config.yaml
norm_place: "pre"
norm_eps: 1e-05
parallel_block: false
init_std_up: 0.0227
init_std_down: 0.00463
doc_mask: false
MLP neurons of a small language model. Each row is named by its layer, matrix (gate and up: input weights) and neuron, and shows model dimensions 128-255. Each number is 128 + 24 x the weight over its row's rms, rounded and kept within 0 to 255. A neuron's up and down rows have the sign that makes its largest values positive.
After each neuron's rows, "fires in" lists the words (lower case) most often at its 100 highest values on Wikipedia text that the model never trained on.

L3.gate35 [130  85 132 126 122 112 148  89 140 129 156 111 111 104 169 159 117 105 118 169 131 170 159 115 143 112 143  78 118 137  76 116  86 155 116 168 114 122 187 135 137 115 147 167 120 109  98 118 124  98 121 123 138  67 147 119 127 142 142 153 136 114 115 154 118 173 150 127 151 120  63 114 138 112 135 153 126 197  88 120 129  91 107 145 106 117 117  96 131 132 141 140 111 121 107 116 141 138 153 132 148 170 128 167 160  87 132 174 128 142 166 101 115 105 116 141 120 178 127 135 119 124 152 105 119 135  77 123]
L3.up35 [189 126 109 131 136  81 143 131 121 168  93 146 136 126 126 137  96  84 127 105 158 174 169 116 156 116 157 110 110 143 102  96 122 152 108 158 140 114 153 133 147 136 124 152 114 138 130 125 108 138 105 132 146  88 158 154 152 128 122 140 121 123 142 170 112 173 148 128 134 134 102 146 143 129 158 120 106 149  94 121 131 142 119 128 129  88 118  96 132 155 106 164 146 127 151 129  91 187 143 114 122 121 123 127 141 127 141 141 106 135 150 128 115 117 104 171 166 154 163 162 127 125 129 109 133 173 119 145]
fires in: "i", "people", "there", "we"

L9.gate161 [122 119 136 131 123 147 120 139 171 151 131 133 153 108 136 119 104 109 138 144 153 163 137 146 139 149 103 177 125 149 156  91 156  97 115  97 138 152 106 116 156  68 145  78 155  71 112 136 105 105  98 119  80 168 144 175 136 135 110 138 148 111 145 213 132 139 137 116 135 163 139 142 166 190 132 139 111 149  93 117 121 129  97 150 121 125 125 174 111 172 126 137 132 166 134 133  99 113  96 101 147 147 151  93 120  86 139  99 145 136 102 152 149 135 127 129 134 123 140  90 120 131  96 133 131 118  98 146]
L9.up161 [ 76 111 121  81 123 161 159 115 108 122  97 179 112 134 171  85 143 139 170 120 117 121 100 107 128 165 123 126 133 123 109 162 136 164 114 126 111 117 117 144 145  70 165 102 154 103 148 132 116 115 120  95 155 108 117 123 115  93 125 152  97  79 113 135  67 100 174 133 113 146 106 128 148 117 102 113 118  66 102 151 118 155  63 134  94  82 157 116 160 154  96 113 142 124 145 132  96 115 138 128 159 116 142  92 124 158 119 157 135 123  97 113 145 113 133  97 146 129 143 120 107 129  95 137 110 101 153 138]
fires in: "the", "was", "s"

L3.gate135 [ 90 140 107 133  57 173 139 155 122 143 141 156  94 124 119 136  87  74 180  96 102 186 161 129 182 117 132 120 131 128 191 105  70 142 109 127 131 124 158 148 138  81 141  73 149 105 124 114 118 115 135 115 119 117 114 168 111 155 125 130 161 126 119 137 143 161 145 115  87 134 149 124 137 167 139 133 143 171 102 122 131 108 130 100 105 112 151 132 142  95 131 110 139 145 131  90 153 147 157 121 138 147 135 103 122 153 136  88 126 182 150 114 118 110 115 158 120 156  93 156 130 125 119 113 134 123  99 119]
L3.up135 [107 137 129 138 161 131 137 153 170 187 134 133 128 175 162  95 129  93 156 113 104 145 134 159 129 180 119 147 120 141 121 151 108 137 119 128 145 123 154 111 131  87 162 130 111 119  89 136 111 128 140 145 115 105 123 191 102 123 139 122 169 134 129 124 120 154 129 135  80 128 122 134 116 146 180 119 157 163 107 122 148  79 129 170 117 110 136 145 163 137 157 101 114 109 133 139  71  97 173 175 146 140 109 103 117 149  80 101 164 178 103 139 140 133 111 158 112 114 108 145 111 137 117 127  78 151 109 113]
fires in: "there", "would", "to", "area", "website", "was"

L8.gate35 [136 137 155 151 136 120 131 110 155 152 113 154 108  89 150 114  63 141 154 109 134  96  91 126 134 125 138 138 156 128 118 146 130 114 132 119 129 132 120 161 125 103 124 129 134  91  85 105 128 114 136 123 140 127 144 152 124 130 130 150 156 104  86 153 121 142 140 109 163 122 104 139 148 143 120 132 135 161  80 141  93 121 134 153 150 130 132  99 114 146 176 130 112  87 133 130 128 144 134  81  87  94 126 121 122 164 164 102  84 124 171 178 113  89 172 123 107 130 153 142 103 113 118 111 144 134 129 117]
L8.up35 [123 109 168 121  78 137 158 152 139 126 120 146 143 136 151 133 108 109 108 123 145 130 108 140 125 136 145 133 122 134 155  95 123 114 102 136 138 110 139 146 126 120 129 102 152 112 127 130 146 139 156 142 102 189 133 115 130 179  89 174 123 124  94 124 111 103 134 174 138 135 122 117 160 167 134 159 164 125 104 128 160  80 131 103  79  69 147 110 116 167 154 102 145 119  90 122  64 143 139 128 136 129 113 108 127 105 129 161 125 113 128 138  77 137 114 129 171 144 175 121 115  89 123 129 135  81 127  91]
fires in: "the", "second", "s"

L8.gate297 [115 117 137 123 120 133 150 120 136 142  96 112 144 110 115 125 135  96 125 116 106 123 156 112 172 142 100 108 151 202 145 127 119 187 134 124 132 140  85 144 151 130 103 131 169 138  86 139 138 160 109 124 125 174 121 143 157 151 116  93 125 121 138 131 128  97 128  98  97 149 128 147 146 126  86 156 147 120 101  99 135  95 135 125  53 118 155 131 143 122 149 153  97 143 108 125  63 131 141 126 168  97 139 109 132  83 141 139 142 130 135 150 133 116 123 106 146 137 140  94 129  87 113 116 135 149 131 106]
L8.up297 [117 137 186  97 151  91 141 129 125 173  93 103 172 129 117 135 162 160 162 123 117 132 153 142 105 105 167  67 159 130 143  89 117 109  97 121 156 125 138  97 122 177 164 134 136 113 138 145 132 116  92 152 158 146 122 132 156 106 113 154 152  53 149 107 136 144  97  77 132 127 125 126 104 138 136 149 118  92  80 110 132 115 137 115  89 145 114 108 124 158 121 129 120 104 118 126 128 112  92  96 113 117 130 128 149 131 114 120 136  87 114 116  68 160 134 102 139 123 115 125 131 123 153 147 128 114 102 139]
fires in: "was", "and", "of", "while", "to"

L3.gate464 [124 108 108 105 123 160 156 113 106 111 133  96 126  97 147 109 121 134 177 128 137 118 170 122 121 131 133 109 135 115 133 107 135 142 104 135 118  68 167 113 103 127 179 140 160  95 112 124 153 119 130 118 133 156  95 147 150 169 109  87 117 132  94 132 141 144 132 125 146 100 108  78 145 130 100 170 123 160 119 136 146 110 144  99 151 153 147 161 135 120 169 130 108 128 101 161 112 136 101 134 148 152 118 113  95 126 124 139 135 126 123 118 145 147 124 129 109 150  96 118 124 132 180 118 144 153 125 142]
L3.up464 [112 119 133 143 135 140 114  99 143 158 102 125 129 111 134 179 140 124 141  65 136  89 159 151 132 135 156 129 109 121 117 143 142 145 113 157 120 132 111 121  90 151 136 111 108 148 116 132 143 118 118 133 119 161 108 114 169 113 184  91 117 130 122 102 156 146 111 165 125 118 119 113 138 129 151 145 143 124 117 133 145 107 152 146 114 171 164  89 165 167 163 140  75 149 122 192 134 128 101 150 129 145  99 125 135  73 113 150 158 136 135 148 149 157 135 113 127 165 137  78 130 123 134 171 145  84 134 138]
fires in: "it", "also", "he", "franklin"

L8.gate508 [163 135 131 139  90 108 161 133 144 152  95 115 116 119 146 101 110 146 120 123 177 158 127 166 165 141 104 135 145 181  94 115 147 119 154 136 174 110 126 113 119 111 136 105 168 136  91 170 137 137 158  98  79 123 102 123 154 115 131 136 106 126 158 143 116 121 170 125 135 125 143 151 142 153 136  73 134 110 136 117 133 190 109 113 115  94 153 119 161 134 107  86 195 107 114  96  73 114  84 133  92 190 178 117 152 112 111 138 124 172 137 119 171 121  93 157 148 138 106 124 118 115 120 142 148 159 121  85]
L8.up508 [107 118 116 120 163  91 128 136 121 146 151 127 143 148 143 120  98 112 133 129 138 158 148 158 131 109 147 152 140 138 118 194 147 162 121 127 101 143 148 111 166 161 160  76 136 149 114 109 133 137 126 152 127 155 110 135 118 124 140 133 135 140 134 169 117 109 118 169 134 113  77 144  78 128 146 146 127  91 134 113 154 130 145  99 119 145 122  98 137 148 101 168 186 115 135 158  91 128 101 145 117 183 151 152 142 183 166 117 147 123 149  82  99 140  73 117 143 140  97 127 102 161 120 198  92 131 128 158]
fires in: "was", "is", "were", "s", "are"

L9.gate31 [ 93  83 148 142 122 109 175 126  82 150 106 132 152 122 142 129 132 151 166 121  95 118 121 119 145 139 140 132 160 169  99 144 154 128 150 125 128 175 149 149  78 147 112 106 146 123 152 136 101 172 136 133 144 106  94 107 177 147 115 117 140 146 110 123 132 139 139 125 137 162 111 119 115 144 105 106 108 107 159 129 135 102 127 157 120 110 151 103 111 110  88 149 109 137  95 142  99 141  96 149 112 135 101 142 145 111 151 152 122 186 110 120 112 132 104 100 167 139 128 106  65 121 128 120 168 142 112 163]
L9.up31 [158 155 144 101  90 156 140 137  89 153 115 126 108 118 114 144 145  77 133 121 145 106 113 119 118 139 188 147  59 126  83  82 156  93 136 110 138 120 151  86 142  88 105 122  78 128 138 132  94 114 104 141 111 132 101  88 121 105 149 133 122 135 177  60 150 163 143 108 123 152  99  98 160 136 111 148 114 139  97 116 154 132 166  78 139  90 137  74 141 155 135 133 131 129 144 138 130 107 133 115 128 143 102  87 164 152 118  98 140 146 145 147 132 149 121 136 133 124 101 127 123 115 102 120 100 138  98 136]
fires in: "it", "he", "and", "she", "who", "which"

L2.gate161 [102 132 146 158 156 100 121 154 144 159 129 103 128 130 123 124 125 142  84 105 162 186 152 117 131 155  94 112 114  90 136 139  98  63 154 141 125 154 112 162 181 141 132 113 117 134 123 170 125 162  95 130 161 137 137 145 181 117 183 123 112 156 122 118 111 130 129 160 132 108 127 119 163 118 132 141 125 119 130 107 126 106  88 123 171 188 112 105 133 159 132 154  73  99 156 105 122 140  93 110 150  99 138 122 129 130  96 193 129 128 110 127 171  85 132 174 148 118 114 122 117 131 133 153  95 102 112 166]
L2.up161 [115 125 167 138 142  71 105 164 136 125 118 113 137 114 123 123 129 133 125 100 161 159 142 125 121  98 157 111 116 128 167 159 129 102 144 160 145 176  83 199 172 167 160 126 101 164  78 162 106 146  89 123 149 143 116 127 148 116 144 125 116 133 118 152 110 107 135 160 126  94 150 164 136 155 144 127 117 116 127 111  97 107 121 159 145 152 112 116 152 171 145 118 115 116 156 120 111 156 114 138  82  98 126 121 135 132  86 133 162 123 149 115 131 111 150 132 133 116 121 138 166 112 146 155 119 104 173 187]
fires in: "the", "my", "one", "whitewood", "white", "two"

L9.gate103 [135 117 144 111 114 114 181 129 120 143 115 105 127 186 143 112 115 103 149 127 148 139 137 158 152  91  89 122 151 121 141 156 149 106  80 148 109 112 124  98 105 175 107 137 114 166 122 149 163 119 127  98 132 101 149 100 154 105 158 115 133 129 153 134 122 136 100 140 108 128 149 118  94 168  57 142 114 147 131 130 107 120 127 102 130 142 159 160 157 124  80 126 182 180 142 151 121 114 149 134 174 115 108 158 139 145 121 102 130 145 126 160 131 108 108 107 111 120 135 135 125 136 153 146 102 152 167 154]
L9.up103 [124 109 120  96  90 121 128 103 108 189 183 123 140  95 157 110 119 157 152 139 148 160 122 106 105 144 122 138 161 102 121  97 188 121 119  60 134 108 151 149 113 174 146 163 130 149 139 151 182 137 148  93 144 117 143 136 161 105 124 128  78 130 155 154 105 159 145 122 133 130 113 123 132 102 119 157 137 154 127 119 128 132 147 105 117 162 114 169 137 160 117  94 112 109 134 140 123 115  80 128 132 137 124 141 142 117  72 134 117 116 144 146 104  76 139 135 149 123 184 132 128 107 168 141 158 120 131 112]
fires in: "of", "microbiologist", "in", "and", "psychology", "a"

L5.gate121 [103 131 112 138 141  88 121 128 116  92 122  91 126 110 127 157  78 124 112 117 146 142  93 127 113 126  97 143 167 126 173 113 112 169 106 136 181 115 120 133 148 138 142 125 126 169 152 125 150  99 127 125 109 159 123  93 150 161 115 165 154  95 176 174 132 157 153 136 100 158 138 139 156 127 120 132 110 106 123 109  97 144 167  81 153 109 131 110 130 149  71 157 150 133 115 136 145 108 151 144 143 122 126 147  82 160 136 150 111  87 113 110 130  92  91 130  94 110  91 138  96 105 141 124 194 113 143 127]
L5.up121 [150 124 124 160 135  81 128  78 137 117 129 137 103 132 134 120 119 128 116 124 147 134 125  99 168  85 136 118 136 105 134 119 107  87 118 169 121  85 112 128 169 102 156 128 162 147 163  89  87 104 127 122 101 110 152 155 108 125 114 140 133  79 125 139  91 135 134 139 116 158 109 105 177 109 102 170 161 153 129 147 108 158 141 149 152 137  83 125 139 131 142 165 123  65 127 150 102 114  89 103 151 133 106 121 136 138 131 132 112 121 110 110 143 143 180 124  80 113 130 138 120 118  85 100 118 121 130 151]
fires in: "its", "the", "s", "their"

L2.gate47 [160 160 108 130 135 146 114 127 135 217 153 134 103 144 152 103 113 116 123  83 103 159 127 135 137 125 135 118 143 121 141 173 115 110 157 121 112 162 110 155 154 168 147 128 141 113 140 106 168 109 107 164 165 163 152 141 147 116 110 114 105 147 116 100 104 131 134 174 123 137 114 108 157 113 172 136 116 112 122 137  95 138 134  88 151 132 130 127 135 102 157 129  69 122 150  92 124 127 105 164 142 131 147  98  95 135 119 105 142 115  96 143 153  77 101 152 144 147 134 121 154 114  85 101 120  85 147 163]
L2.up47 [138 144 120 106 137 140 133 144 142 162 160 153 144 147 120 148 107  90 147  56 135 167 132 118 158 121  95 149 134 140 155 148 107 122 146 151  98 159  98 175 133 163 162 146 155 115 113 119 182  93  69 157 154 162 137 108 149 108 113  96 109 122 143 130 141 136 110 178 150 109 154  94 127 109 141 144 124 101 120 146 106 115 129  82 116 127 128 128 126 105 149 143 117 116 135 122 156 119 127 147 149 127 138 117  78 137 107  75 130 133 106 152 133  99 125 140 125 139 109 119 146 111  83 120 116 104 174 145]
fires in: "the", "it", "my", "work", "he"